From a checkpoint of a small transformer trained on Wikipedia.
Size: 5 heads of 64 (1 for keys and values), MLP 832 SwiGLU.
Training: 456M tokens, 6963 steps.
MLP neurons of a small language model. Each row is named by its layer, matrix (gate and up: input weights; down: output weights) and neuron, and shows model dimensions 160-287. Each number is 200 + 30 x the weight over its row's rms, rounded and kept within 0 to 999. A neuron's up and down rows have the sign that makes its largest values positive.
After each neuron's rows, "raises" lists the tokens whose logits its output raises most directly, leaving later layers aside.

L11.gate798,170,171,175,181,209,230,199,208,192,206,158,188,208,211,249,151,210,224,215,145,212,199,214,214,196,203,215,180,275,243,206,223,211,185,176,223,201,227,187,128,185,149,245,137,206,198,232,218,212,152,185,256,148,192,208,216,139,240,206,163,194,231,176,248,214,181,210,243,213,211,183,162,171,178,139,193,174,191,225,210,178,193,188,212,198,230,140,150,187,175,149,252,198,208,239,226,143,181,197,200,217,202,142,161,163,189,207,161,236,130,187,226,212,187,229,203,188,190,200,211,174,216,162,178,231,176,191,130
L11.up798,152,150,201,218,213,229,143,168,205,187,229,187,194,240,232,214,180,249,229,136,195,185,237,189,178,186,186,240,232,172,177,190,197,200,223,213,182,216,189,202,241,214,202,208,193,173,243,217,225,200,191,259,269,215,191,206,194,271,176,158,197,193,202,198,256,170,199,196,186,182,222,160,238,151,204,134,155,168,230,205,156,185,222,207,211,207,223,202,172,236,213,256,220,245,182,184,196,157,190,220,211,252,185,209,221,167,176,135,207,127,209,185,235,168,245,236,218,140,162,204,220,189,216,198,227,194,198,168
L11.down798,196,150,166,214,182,198,194,157,186,222,227,121,272,182,210,173,219,258,225,179,249,147,195,166,248,161,222,189,213,183,235,252,213,197,204,216,186,194,178,191,174,189,193,150,221,220,168,226,197,214,204,179,123,212,199,226,205,243,207,190,231,231,177,244,209,186,175,187,184,152,147,200,202,162,150,189,196,194,236,205,201,211,157,189,172,245,211,231,258,162,156,261,215,234,216,207,216,142,194,188,204,223,162,190,161,160,201,180,218,148,213,156,205,153,233,173,170,169,251,217,209,206,161,202,244,156,245,189
raises: "es.", "ed", "es", "able", "es,"

L10.gate442,213,246,226,185,247,164,195,179,194,144,210,162,209,166,175,208,237,217,215,228,233,201,179,211,184,218,207,254,211,200,139,164,215,167,224,223,137,231,194,206,170,165,200,199,160,162,226,231,235,216,232,195,134,210,192,203,209,231,216,184,162,172,189,237,195,196,220,216,251,170,182,176,203,215,217,241,225,253,184,242,173,239,249,157,238,225,194,197,224,228,208,222,208,206,220,201,164,226,262,172,163,134,194,170,204,229,207,209,240,159,191,162,200,249,197,176,148,221,192,222,207,147,161,178,236,212,218,112
L10.up442,192,198,258,226,206,215,215,176,220,206,224,190,212,195,201,188,153,192,232,242,185,209,167,249,209,186,242,209,253,202,218,206,257,160,211,197,195,185,188,227,228,199,252,204,244,196,161,207,221,260,182,161,196,170,221,221,209,233,169,196,203,174,161,236,245,202,216,212,229,228,181,201,212,242,159,188,266,191,242,234,169,233,218,215,209,229,233,215,152,219,220,216,217,224,189,209,211,200,213,214,200,280,192,179,250,232,166,191,191,137,233,210,184,179,219,127,209,188,199,194,238,189,203,279,225,204,168,181
L10.down442,214,209,163,234,176,178,184,202,199,179,179,159,216,188,215,180,159,194,245,222,203,192,145,226,216,215,208,155,168,193,163,227,177,175,217,195,182,204,161,182,196,166,263,192,199,176,215,166,187,205,254,175,166,171,185,203,210,221,221,148,238,197,223,193,225,216,223,165,209,217,177,156,192,213,169,251,202,222,224,128,219,193,263,189,110,190,227,225,233,216,150,191,236,203,194,198,175,245,200,190,201,214,214,240,218,221,233,254,179,140,187,242,252,207,150,201,195,230,211,205,216,254,169,188,179,200,166,185
raises: "ç", "zz", "ces", "ce,", "ce"

L11.gate305,232,244,202,165,200,142,211,266,229,213,210,204,177,182,175,215,247,161,208,246,185,147,214,225,242,208,189,211,201,231,204,243,184,205,184,182,228,174,242,197,214,157,200,217,167,197,220,171,220,199,176,232,241,228,157,141,164,186,170,210,236,200,247,159,214,196,189,210,183,207,265,225,208,227,215,184,171,204,183,216,206,204,106,164,232,200,167,202,177,209,194,169,241,167,171,185,192,221,226,205,174,247,181,239,201,233,175,191,227,150,201,269,193,224,212,206,160,179,214,262,167,160,223,184,196,211,184,202
L11.up305,184,204,211,245,204,200,186,219,213,225,196,190,238,265,228,158,208,206,228,191,176,173,180,201,271,248,228,179,188,188,222,186,224,224,222,253,186,159,190,159,171,220,191,197,182,249,217,246,239,231,250,175,223,177,171,168,206,207,172,145,206,191,187,236,227,169,188,254,195,206,188,224,180,204,196,268,172,185,204,179,207,203,195,175,216,224,209,203,172,204,170,200,213,231,171,216,183,194,245,201,195,163,175,181,211,245,150,190,202,157,234,217,128,230,207,212,176,197,214,193,233,224,237,217,207,206,149,200
L11.down305,252,220,182,207,177,257,198,209,164,255,173,212,250,219,228,228,207,260,143,253,196,159,117,163,195,235,269,283,208,210,220,238,223,226,223,199,198,181,212,183,185,211,207,203,184,191,240,204,209,185,166,200,191,202,201,181,226,115,162,230,186,221,243,233,186,226,207,234,183,232,193,223,207,189,217,228,165,233,216,239,238,221,169,200,203,250,195,175,195,205,181,198,165,251,173,221,217,226,214,179,130,203,159,207,228,184,156,216,153,183,210,251,206,189,244,208,183,177,262,206,187,216,176,214,203,200,170,177
raises: "..", "gov", "org", "com", "g."

L12.gate328,250,228,190,199,219,197,153,185,236,234,211,195,224,212,169,203,166,227,209,223,200,124,263,187,169,232,226,200,165,175,179,150,203,148,260,187,240,168,245,269,190,188,202,194,187,217,194,247,177,188,187,249,143,250,197,225,192,243,161,245,177,245,180,131,195,167,228,208,227,208,227,142,195,229,210,229,234,165,183,202,209,204,181,177,170,211,161,251,216,227,214,236,212,193,184,191,206,170,167,196,222,193,227,251,175,230,224,218,215,263,223,240,182,200,215,171,187,233,178,186,189,195,212,175,173,203,203,172
L12.up328,204,198,188,188,233,239,159,189,163,181,203,216,234,147,174,193,167,181,245,163,201,170,267,181,223,198,196,155,167,196,208,142,214,180,241,189,277,208,254,232,215,189,194,215,170,220,170,252,241,220,196,195,206,274,197,221,178,249,208,188,203,243,197,161,146,171,198,145,195,266,189,201,154,149,193,155,224,206,188,170,226,178,172,180,133,213,216,172,172,259,223,224,221,239,165,214,218,199,183,171,295,164,192,257,184,274,185,160,232,197,210,203,197,174,191,178,193,189,191,184,241,180,246,161,242,171,194,192
L12.down328,185,197,232,196,232,199,177,160,184,212,232,192,215,235,195,264,185,190,226,182,191,169,178,202,221,182,219,243,209,188,210,271,210,202,126,189,218,196,246,180,160,210,213,197,187,182,188,223,191,212,209,206,215,239,183,238,153,203,238,270,186,157,279,202,200,211,223,222,217,151,132,204,164,198,192,202,207,240,165,223,128,216,210,170,196,171,199,215,232,178,196,143,221,233,184,195,173,147,204,232,202,210,214,223,192,248,193,269,289,255,200,239,189,244,216,166,196,164,130,212,132,155,215,219,198,239,154,210
raises: " and", " |", " and,", " &", "ender"

L8.gate749,186,176,198,191,194,187,188,200,156,237,193,203,158,213,204,191,218,168,176,217,199,162,168,225,197,179,195,208,184,223,225,183,147,210,217,249,190,215,230,165,207,206,155,189,149,203,180,182,196,217,224,187,152,157,213,230,122,215,195,201,172,159,266,214,193,260,192,258,225,193,158,125,193,161,179,218,153,192,195,176,217,199,209,239,168,182,164,190,162,188,187,204,198,187,198,194,207,218,223,220,125,208,188,179,197,154,203,194,200,212,206,214,177,185,209,168,216,222,214,155,188,211,188,190,219,260,207,148
L8.up749,202,210,248,245,144,189,178,178,131,162,168,144,185,224,165,213,159,154,169,177,214,163,179,210,237,201,153,195,118,210,236,230,203,207,155,195,190,217,208,225,223,204,213,193,177,201,195,225,185,230,274,186,201,168,244,168,213,205,208,194,193,198,222,247,183,165,192,252,175,237,188,180,156,165,247,160,217,225,189,206,178,212,184,175,207,176,242,187,236,186,224,214,215,169,267,227,205,237,228,193,204,215,181,203,190,222,156,173,167,235,161,181,167,219,144,193,218,157,222,154,292,188,224,253,204,218,173,197
L8.down749,264,135,225,178,225,164,234,173,145,160,226,196,199,228,258,177,226,260,209,193,211,195,214,240,191,210,168,176,246,210,232,174,190,184,240,218,169,208,153,230,197,187,178,224,214,215,212,222,201,173,210,191,199,165,208,204,192,233,132,191,173,213,217,220,237,236,217,208,201,183,200,173,231,201,168,234,197,200,209,161,262,178,273,109,164,185,218,223,160,197,172,200,194,140,150,261,212,236,221,236,166,166,181,162,152,182,199,216,215,202,228,202,173,195,253,169,185,205,170,175,182,166,176,225,164,246,249,181
raises: "6", "8", "4", "3", "7,"

L14.gate555,183,189,178,228,193,181,194,159,204,203,146,234,204,149,214,224,217,157,203,191,186,199,175,142,178,182,208,208,279,145,210,168,288,233,208,169,191,177,267,193,192,142,222,204,115,205,203,236,162,194,191,237,216,175,229,219,197,236,171,256,188,230,170,216,240,181,190,245,187,186,166,207,225,175,255,224,228,150,204,238,185,189,209,198,228,167,233,193,167,139,223,222,177,209,228,224,185,201,198,199,174,182,231,218,239,191,226,196,241,214,186,177,184,172,181,240,220,197,175,247,166,208,204,184,207,212,228,197
L14.up555,196,168,218,283,205,189,225,208,163,277,243,206,162,230,184,213,234,226,220,177,167,216,261,198,195,204,218,197,231,191,146,191,202,202,238,195,204,246,187,198,189,158,198,218,157,181,136,189,183,218,176,216,210,144,198,239,162,210,202,212,160,192,162,247,161,181,203,219,208,205,178,216,216,240,235,195,238,165,188,187,246,207,183,152,244,180,184,186,193,221,258,208,221,250,184,186,183,175,228,233,199,232,202,204,226,184,198,208,194,193,234,194,207,184,243,191,173,213,217,139,225,150,188,224,234,226,211,169
L14.down555,163,195,177,179,193,243,218,191,182,165,230,213,136,148,146,147,251,202,218,206,203,194,202,179,232,267,223,108,199,182,231,216,239,270,236,201,190,175,204,252,239,177,229,188,166,183,217,240,176,161,188,202,213,155,232,229,191,237,194,231,202,223,214,252,199,211,175,205,179,216,213,207,207,205,215,201,198,141,164,239,193,224,188,196,154,194,201,206,200,225,251,202,200,263,225,175,219,216,178,133,195,249,214,170,260,199,193,197,221,200,276,176,193,178,214,188,234,184,182,187,218,185,227,219,216,212,205,185
raises: " is", " commonly", " also", " (born", " simply"

L10.gate369,238,199,177,234,208,113,188,265,159,161,172,187,181,204,198,210,206,206,224,236,187,134,228,185,236,239,215,211,200,232,223,256,202,227,210,186,228,167,198,207,185,149,224,209,196,203,222,182,199,158,203,182,263,193,192,214,238,203,208,225,231,181,268,181,224,197,247,229,232,195,221,240,226,171,126,148,180,232,205,210,230,225,189,138,223,233,145,203,178,213,193,153,187,198,173,174,150,188,199,203,172,213,200,223,240,206,181,176,160,161,235,174,177,156,250,218,211,187,210,203,128,217,201,156,206,226,148,221
L10.up369,228,259,210,215,216,169,235,224,156,264,264,236,228,237,217,203,204,232,259,200,147,181,203,233,273,198,183,192,230,209,269,224,192,170,203,152,228,201,209,179,153,184,188,221,202,182,224,208,193,193,155,244,224,170,185,242,173,181,207,216,223,146,260,188,221,242,222,190,207,179,202,202,193,236,202,153,135,189,212,191,238,248,113,163,210,243,195,142,206,212,189,171,190,147,173,176,216,201,214,192,164,185,216,211,204,203,185,200,165,196,158,235,189,214,265,225,161,207,209,258,185,148,172,211,192,225,159,222
L10.down369,236,193,172,179,139,174,166,227,168,218,211,168,241,237,169,206,201,221,209,244,204,233,170,178,240,205,231,272,160,160,211,191,206,235,250,228,232,163,191,162,192,213,226,196,237,231,222,250,200,201,162,162,207,222,197,206,151,204,217,230,221,204,236,211,214,220,222,200,205,167,239,227,200,198,190,181,179,232,209,216,212,184,179,187,192,226,209,203,229,171,154,155,207,187,187,244,193,214,211,187,160,235,169,190,219,221,177,207,150,168,243,213,217,141,241,178,251,175,190,263,229,209,176,167,162,235,223,211
raises: "com", "org", "be", "co", "h"

L11.gate81,185,185,226,262,190,210,228,236,208,258,219,180,217,186,217,168,232,193,182,227,195,123,210,181,217,221,161,209,222,258,195,215,193,229,229,253,177,228,170,180,195,217,249,220,246,217,193,156,161,219,151,243,231,225,158,247,248,189,199,196,149,246,221,230,148,255,180,203,206,190,199,223,173,190,221,199,231,209,209,221,193,190,225,253,187,224,259,149,241,174,202,151,152,218,164,228,207,205,202,182,130,224,223,241,204,194,192,225,228,247,198,193,125,208,207,182,167,261,249,208,216,246,215,186,154,187,192,124
L11.up81,222,321,222,204,157,223,186,247,161,253,235,190,209,170,186,202,208,150,204,146,207,211,239,107,211,226,229,188,138,208,188,202,188,225,236,176,186,199,166,191,194,181,200,160,176,174,193,223,253,283,169,182,182,200,171,195,186,201,164,197,178,220,221,235,187,246,157,205,231,190,210,220,185,216,215,240,217,209,176,225,204,189,189,161,214,205,186,200,156,150,148,245,165,204,184,210,214,213,198,209,176,211,226,243,230,150,191,216,230,193,196,195,162,210,179,208,203,272,195,215,166,182,216,167,192,216,169,221
L11.down81,230,224,214,249,128,225,224,207,179,189,298,228,209,151,222,191,208,221,184,241,177,156,191,191,220,190,220,234,184,226,138,217,248,219,149,251,204,155,144,166,248,221,228,220,205,176,227,198,207,210,199,233,224,223,173,198,200,164,197,197,167,237,171,207,168,170,209,175,225,192,192,176,231,210,221,198,220,165,182,238,186,258,156,195,164,189,210,157,197,199,157,196,146,203,188,199,185,226,184,197,192,220,229,239,221,224,168,197,208,245,263,186,183,190,164,134,252,212,214,185,229,180,175,223,255,202,168,202
raises: "ence,", "ences", "fect", "ations", "ence."

L7.gate297,150,245,112,208,217,192,212,183,209,199,223,144,193,240,262,209,209,202,129,159,193,218,211,173,168,149,177,185,188,224,198,158,278,229,139,172,169,189,160,205,189,234,239,184,197,219,208,206,233,176,251,225,233,236,256,189,193,193,167,215,170,189,239,217,224,164,216,177,204,192,243,222,171,183,161,229,227,186,200,223,170,174,249,194,169,230,153,196,206,203,173,258,245,180,205,228,140,167,234,172,185,218,160,230,199,206,203,194,180,222,227,226,200,224,138,216,158,190,175,225,182,210,198,211,179,224,152,153
L7.up297,251,195,177,238,261,164,236,242,197,229,188,195,203,170,188,186,244,202,187,190,202,213,148,221,166,195,239,156,218,232,252,197,181,242,188,235,233,202,183,182,277,147,238,212,184,205,193,237,211,194,238,256,232,234,218,231,178,249,185,243,158,178,198,131,184,236,247,188,219,184,225,204,176,211,183,220,192,169,216,247,237,188,215,175,153,198,218,175,194,223,257,225,223,144,207,205,212,197,227,201,177,213,180,186,190,231,244,191,233,180,183,215,209,203,170,256,171,161,178,157,165,203,180,195,203,136,245,206
L7.down297,210,186,216,174,209,209,236,236,168,201,204,184,199,196,221,173,218,173,236,204,208,189,202,236,191,196,146,238,225,216,209,228,189,197,178,204,169,219,209,191,195,232,272,204,209,248,238,137,210,178,162,200,243,193,277,182,211,220,239,183,198,169,191,199,202,177,219,164,191,186,146,229,189,156,249,167,197,162,192,220,220,182,167,185,165,175,229,222,179,268,155,250,228,170,185,215,190,217,165,225,202,247,130,164,182,195,161,238,216,214,159,212,213,212,204,180,166,184,183,221,199,180,149,245,196,201,226,169
raises: "es", "es,", "es.", "ays", "es:"

L11.gate159,221,156,225,160,193,198,184,159,222,260,209,232,198,204,212,175,175,242,148,209,232,166,239,184,184,213,218,175,224,168,185,189,202,142,243,169,165,162,180,200,196,211,174,191,190,172,191,202,141,155,230,221,259,198,199,188,209,230,205,196,199,159,191,175,210,217,223,191,247,182,178,235,203,201,157,199,196,236,211,221,189,182,176,172,178,185,205,208,144,207,166,268,233,222,188,202,158,176,209,187,207,239,163,183,233,218,133,197,239,199,141,190,140,219,169,216,176,200,203,123,249,225,228,149,243,191,180,214
L11.up159,273,176,195,140,195,226,228,195,195,169,199,200,216,157,145,206,285,180,261,205,174,188,180,162,284,208,152,238,220,157,179,173,198,200,191,170,204,209,201,240,195,260,212,177,178,164,204,225,150,225,223,251,193,215,240,184,199,186,181,209,201,217,171,202,201,197,185,254,214,230,215,251,190,219,193,145,208,280,194,241,175,189,199,187,223,202,229,192,180,164,159,191,197,176,157,160,206,194,224,249,181,184,178,207,229,139,180,209,188,227,192,206,206,209,168,197,231,230,213,141,224,162,240,177,228,163,233,167
L11.down159,222,209,216,226,214,212,172,202,164,222,211,214,241,259,193,230,205,196,219,186,170,214,237,153,125,167,146,190,190,183,195,199,136,221,195,195,165,226,122,203,208,265,178,175,213,174,234,163,193,171,193,189,186,167,184,217,183,183,173,226,198,145,209,187,247,224,178,226,221,205,175,215,186,177,167,159,214,231,218,205,246,243,182,161,193,193,174,219,193,244,176,184,193,170,220,195,162,225,215,183,196,223,216,168,156,167,146,206,218,199,136,139,221,259,192,200,150,163,167,204,225,196,234,211,201,174,202,181
raises: ".S.", ".,", ".)", "ray", "lying"

L10.gate356,160,147,208,231,177,174,205,228,163,245,208,214,175,214,251,174,177,184,215,212,223,220,199,191,227,240,217,159,183,165,191,214,127,242,258,228,183,254,174,197,186,162,178,211,258,170,245,221,201,187,200,250,191,227,208,246,233,203,225,201,153,203,221,244,176,184,184,200,191,243,133,225,191,222,215,185,208,203,199,232,215,187,211,241,210,233,168,165,174,176,223,256,208,164,190,197,210,206,271,222,226,204,205,243,222,224,191,147,206,171,191,151,163,170,138,217,233,260,198,220,216,210,191,204,204,213,220,177
L10.up356,225,177,245,202,190,126,153,142,216,197,194,168,195,199,206,195,243,185,231,210,205,167,171,201,198,232,254,238,242,208,225,236,173,196,175,223,189,197,193,185,205,199,196,163,237,203,242,249,242,206,194,223,250,223,205,157,215,182,206,151,192,228,181,161,157,189,160,169,195,192,188,208,259,234,194,221,211,222,230,185,217,168,203,217,209,218,225,236,230,186,193,207,191,173,188,154,211,225,195,132,211,221,164,193,160,222,257,153,171,137,195,201,201,177,161,186,232,203,179,255,147,204,144,187,208,182,196,232
L10.down356,180,170,243,208,175,137,202,264,254,174,261,161,204,228,220,119,224,206,210,188,227,175,208,247,251,197,244,141,174,167,242,203,217,247,163,248,181,181,198,199,163,165,215,211,264,233,198,180,189,208,236,211,179,236,239,207,202,175,198,162,209,213,192,208,191,164,239,181,211,238,155,221,222,209,244,208,204,271,142,203,209,214,190,222,197,169,236,242,210,203,227,240,156,222,219,197,181,167,186,212,166,248,176,186,229,181,205,184,181,210,209,208,204,186,210,190,259,229,210,205,186,217,157,194,208,188,180,188
raises: "ium,", "ium", "iast", "ía", "iab"

L14.gate565,178,148,209,206,167,246,189,189,166,234,183,165,211,211,245,190,230,212,210,210,224,194,176,237,190,207,252,163,223,207,187,269,231,168,205,268,235,164,185,182,190,191,198,165,230,212,200,229,237,233,197,227,177,171,192,191,187,216,235,163,221,164,141,197,136,293,261,188,202,155,174,189,247,218,249,158,205,217,250,221,191,202,234,218,218,177,138,229,211,146,188,154,226,184,140,207,169,226,193,241,197,179,264,261,203,184,167,214,211,161,173,172,175,193,187,145,180,248,196,187,164,237,209,188,205,201,156,169
L14.up565,173,159,236,208,229,181,210,172,187,257,156,218,229,208,215,197,155,184,235,174,225,160,218,210,249,228,228,213,236,211,182,169,245,169,146,152,256,247,249,219,176,193,146,213,199,211,219,160,148,208,271,184,204,231,192,184,213,179,183,189,224,200,160,233,221,213,191,158,232,232,214,230,183,204,210,140,216,211,147,148,180,242,231,188,196,201,223,174,205,232,219,158,225,200,234,215,223,245,155,144,226,182,232,221,164,184,236,192,200,189,229,225,224,208,153,183,226,169,247,172,221,216,199,177,232,184,193,234
L14.down565,208,169,179,220,150,196,176,173,149,237,208,212,200,183,202,180,179,193,215,204,180,175,192,209,252,191,259,243,198,223,236,244,149,240,213,252,177,214,238,213,245,172,216,134,249,175,189,235,145,219,191,210,150,173,228,167,190,189,172,196,193,209,240,158,187,211,198,188,199,221,170,162,211,202,154,222,249,207,246,204,212,226,224,184,187,181,212,159,200,205,157,167,161,206,263,214,165,227,184,182,215,215,176,176,201,201,178,166,172,202,171,179,228,214,193,184,237,215,184,172,176,272,206,148,185,189,172,192
raises: "ise", "ize", "ily", "iab", "ve"

L8.gate640,178,192,233,195,212,186,237,259,179,217,197,162,217,222,226,235,203,172,209,200,221,199,241,182,150,221,141,220,230,185,183,243,195,170,217,260,171,198,258,206,261,154,200,200,134,217,281,169,179,136,200,173,232,208,202,153,223,237,201,231,172,203,188,173,207,211,171,262,262,231,181,213,219,186,203,200,218,182,246,165,169,233,235,183,212,185,198,219,184,212,213,226,164,171,154,197,200,233,257,161,175,223,157,202,163,190,180,214,215,214,210,198,145,205,217,188,210,162,291,206,119,188,207,147,193,186,184,179
L8.up640,190,248,195,163,218,161,233,233,223,201,208,246,168,199,183,244,247,171,189,192,181,175,206,164,151,232,173,240,238,205,202,188,193,177,212,207,177,226,211,223,161,194,156,175,197,158,240,210,239,184,173,158,139,189,187,198,185,192,237,191,176,162,215,183,222,214,209,180,236,237,212,228,213,176,195,193,174,156,177,167,186,175,284,175,212,251,201,229,258,203,210,213,212,163,179,233,155,230,231,202,138,225,219,193,212,191,214,190,227,230,209,211,222,192,206,233,222,232,162,190,192,176,136,236,232,186,166,198
L8.down640,162,184,207,191,249,213,181,219,171,282,215,161,228,131,209,263,200,177,172,150,161,253,188,188,191,186,136,195,194,257,193,230,206,203,185,216,209,206,218,262,178,236,189,244,150,152,224,201,229,246,176,237,111,181,158,196,169,227,239,196,150,191,183,198,155,166,219,196,211,189,204,198,189,162,190,243,188,216,202,198,191,206,190,215,198,218,222,145,228,162,178,232,179,136,113,229,169,214,145,235,187,225,151,186,193,230,183,262,196,197,199,174,119,189,159,210,218,194,210,190,193,162,232,222,193,212,185,252
raises: "ence,", "ence.", "ence", "ences", "ken"

L11.gate202,152,176,175,219,173,201,245,192,148,175,218,181,211,206,250,179,183,163,206,214,159,232,206,229,176,195,194,157,141,201,222,201,227,197,211,207,225,175,176,199,237,206,165,285,197,159,144,176,157,195,236,197,230,180,177,217,195,213,187,226,205,222,185,134,199,254,219,202,187,213,181,225,217,177,215,241,204,210,176,152,208,252,202,218,165,189,206,251,187,258,199,213,185,144,163,164,170,174,172,197,189,179,198,223,223,164,181,220,170,202,229,251,209,209,150,224,180,169,178,153,250,199,214,205,233,221,187,212
L11.up202,173,185,290,209,172,184,215,144,166,186,208,171,225,166,186,204,188,184,188,263,213,180,190,178,212,223,216,228,216,184,177,221,184,166,213,198,192,217,175,198,237,170,214,226,193,203,227,180,261,132,206,184,175,191,179,175,249,223,155,233,137,183,232,187,232,172,218,252,108,239,234,259,197,201,186,179,200,217,190,249,233,184,201,232,207,193,142,161,179,234,194,247,223,183,200,224,233,171,201,214,173,216,175,177,191,208,223,233,187,218,258,184,243,267,219,212,184,186,141,158,204,189,193,174,195,180,179,197
L11.down202,163,206,184,238,171,219,238,218,188,216,181,213,186,196,173,235,190,174,231,189,241,207,165,280,230,230,207,170,207,221,202,203,236,221,172,170,192,249,163,227,214,182,200,170,201,166,154,230,124,232,153,215,201,190,170,125,245,253,188,224,232,251,235,159,199,196,229,175,183,200,190,189,204,173,157,212,183,237,182,239,163,235,201,143,215,212,211,156,221,231,221,136,157,242,206,170,224,152,154,159,192,133,187,218,183,198,214,222,169,186,195,201,196,210,209,207,218,205,142,250,179,217,171,183,176,215,206,211
raises: " to", "wards", " into", "ward", " onto"

L11.gate591,190,262,198,202,190,153,206,210,215,241,208,171,193,258,205,203,185,187,154,199,172,166,237,166,155,255,221,236,178,162,190,206,187,196,171,191,174,192,169,200,264,174,237,152,176,237,217,193,255,185,237,227,203,169,281,189,237,188,208,208,152,179,204,202,244,158,173,184,236,148,194,208,198,201,206,193,197,204,196,233,244,194,192,206,225,219,167,210,197,121,171,217,206,235,191,188,214,157,204,220,185,233,180,178,279,187,152,159,165,211,211,203,192,205,209,184,239,209,220,143,159,236,232,196,186,178,193,167
L11.up591,159,167,227,154,198,178,111,242,142,210,221,219,202,259,232,109,245,191,191,188,199,143,148,211,208,189,199,213,191,155,178,215,159,215,156,231,193,218,250,214,203,197,232,199,205,187,202,235,181,205,226,187,219,154,215,263,172,230,183,224,154,222,212,186,206,194,158,143,181,206,182,140,212,208,161,230,197,240,200,224,214,197,216,174,217,170,226,140,207,144,197,211,146,257,195,198,235,198,227,186,229,207,184,193,205,231,219,159,171,177,200,224,238,205,213,189,185,180,213,166,258,205,150,165,164,193,147,201
L11.down591,250,252,246,183,195,209,197,169,226,211,241,202,168,202,252,180,236,250,161,198,210,195,201,180,232,180,174,210,217,177,184,209,183,260,161,186,200,196,209,238,208,206,206,269,225,150,165,237,226,221,247,187,187,237,215,191,203,221,209,214,197,235,233,199,185,174,207,207,166,184,220,194,245,178,228,225,185,217,210,219,193,248,270,151,205,193,185,227,201,246,165,144,188,191,245,201,219,204,198,170,186,234,183,173,206,177,168,204,186,275,185,213,202,181,178,174,268,218,220,188,110,214,196,113,185,212,225,161
raises: "atus", "i.", "ium", "ios", "ium,"

L9.gate816,208,199,181,177,194,213,137,237,189,164,202,207,194,179,278,181,140,170,217,188,233,250,186,126,161,183,190,131,179,250,199,214,170,241,239,233,206,196,202,209,229,161,215,213,210,160,227,170,156,167,167,185,209,157,200,174,240,197,237,203,200,229,225,215,178,186,187,234,144,182,238,122,171,233,161,191,217,186,186,199,239,260,189,258,161,205,182,214,221,188,229,225,179,209,211,217,159,235,166,183,199,187,167,198,165,168,195,218,211,173,249,184,201,204,205,214,235,207,147,196,200,269,193,189,163,201,202,169
L9.up816,214,234,183,247,203,205,174,202,212,197,180,183,195,188,168,223,174,234,167,193,192,240,204,153,212,200,133,189,209,205,201,173,184,228,210,180,180,170,211,234,203,127,208,245,218,180,169,213,171,242,242,236,177,219,181,177,189,215,200,220,175,166,261,205,170,220,174,241,245,193,170,194,159,242,154,143,203,241,214,201,182,224,191,209,206,216,238,216,188,191,304,216,245,246,204,219,146,169,191,214,212,225,187,175,242,172,195,180,218,226,218,186,150,196,229,183,190,182,162,236,241,219,217,123,141,208,223,206
L9.down816,199,262,198,250,228,188,204,186,200,222,173,210,162,221,190,201,218,205,194,243,202,248,199,211,153,183,177,216,267,199,227,188,233,186,255,214,250,168,204,190,195,190,208,189,214,226,181,152,234,180,239,199,222,118,235,182,223,220,173,181,199,170,250,180,224,198,232,227,177,214,145,188,187,191,214,197,185,168,243,159,234,222,220,193,232,205,260,189,169,206,221,156,230,186,195,243,172,195,239,155,174,221,205,193,210,181,208,181,152,209,175,202,181,204,208,211,232,202,203,223,213,217,203,178,138,207,249,220
raises: "lin", "line", "lay", "iant", "li"

L14.gate792,232,196,159,198,155,188,183,193,216,159,197,215,204,191,198,165,172,222,191,249,183,226,164,245,184,186,180,149,195,174,234,214,225,194,261,151,185,185,239,186,226,188,147,211,149,204,138,168,159,160,144,161,167,177,217,184,239,243,168,200,214,209,215,160,255,122,229,207,186,201,183,215,206,185,221,213,168,169,190,253,209,205,237,194,188,229,202,236,227,203,221,172,196,184,199,205,151,199,211,218,252,194,155,305,204,205,177,144,212,188,236,140,219,205,127,228,237,175,201,254,226,238,163,182,178,217,232,205
L14.up792,172,183,206,206,240,215,204,205,196,161,166,187,227,185,263,191,193,197,228,139,248,225,218,176,204,207,168,171,165,236,249,170,194,170,233,187,191,144,207,218,216,190,177,225,217,231,176,207,174,157,132,204,217,194,196,202,186,246,226,188,176,204,167,167,242,216,149,222,222,160,240,235,227,167,177,192,155,200,216,185,196,209,169,171,213,249,187,183,229,203,250,217,163,169,167,212,218,230,168,140,249,205,179,222,166,171,204,190,211,208,253,264,211,224,195,183,217,123,166,239,288,236,196,159,249,226,195,270
L14.down792,187,138,269,233,216,186,204,199,184,174,182,210,226,192,177,201,214,169,155,202,206,204,205,201,241,213,199,168,134,180,204,230,232,176,176,123,209,200,193,198,198,124,195,229,187,179,217,159,156,214,173,139,195,258,198,226,164,200,224,217,204,247,192,133,211,163,265,180,180,207,203,224,214,178,249,222,167,228,230,187,201,200,204,157,190,212,175,218,232,237,170,186,202,224,191,145,131,198,189,186,204,182,248,226,223,171,192,230,180,191,238,205,226,212,155,179,209,255,213,210,166,175,196,167,223,157,223,224
raises: " to", " To", "rell", "rug", "wards"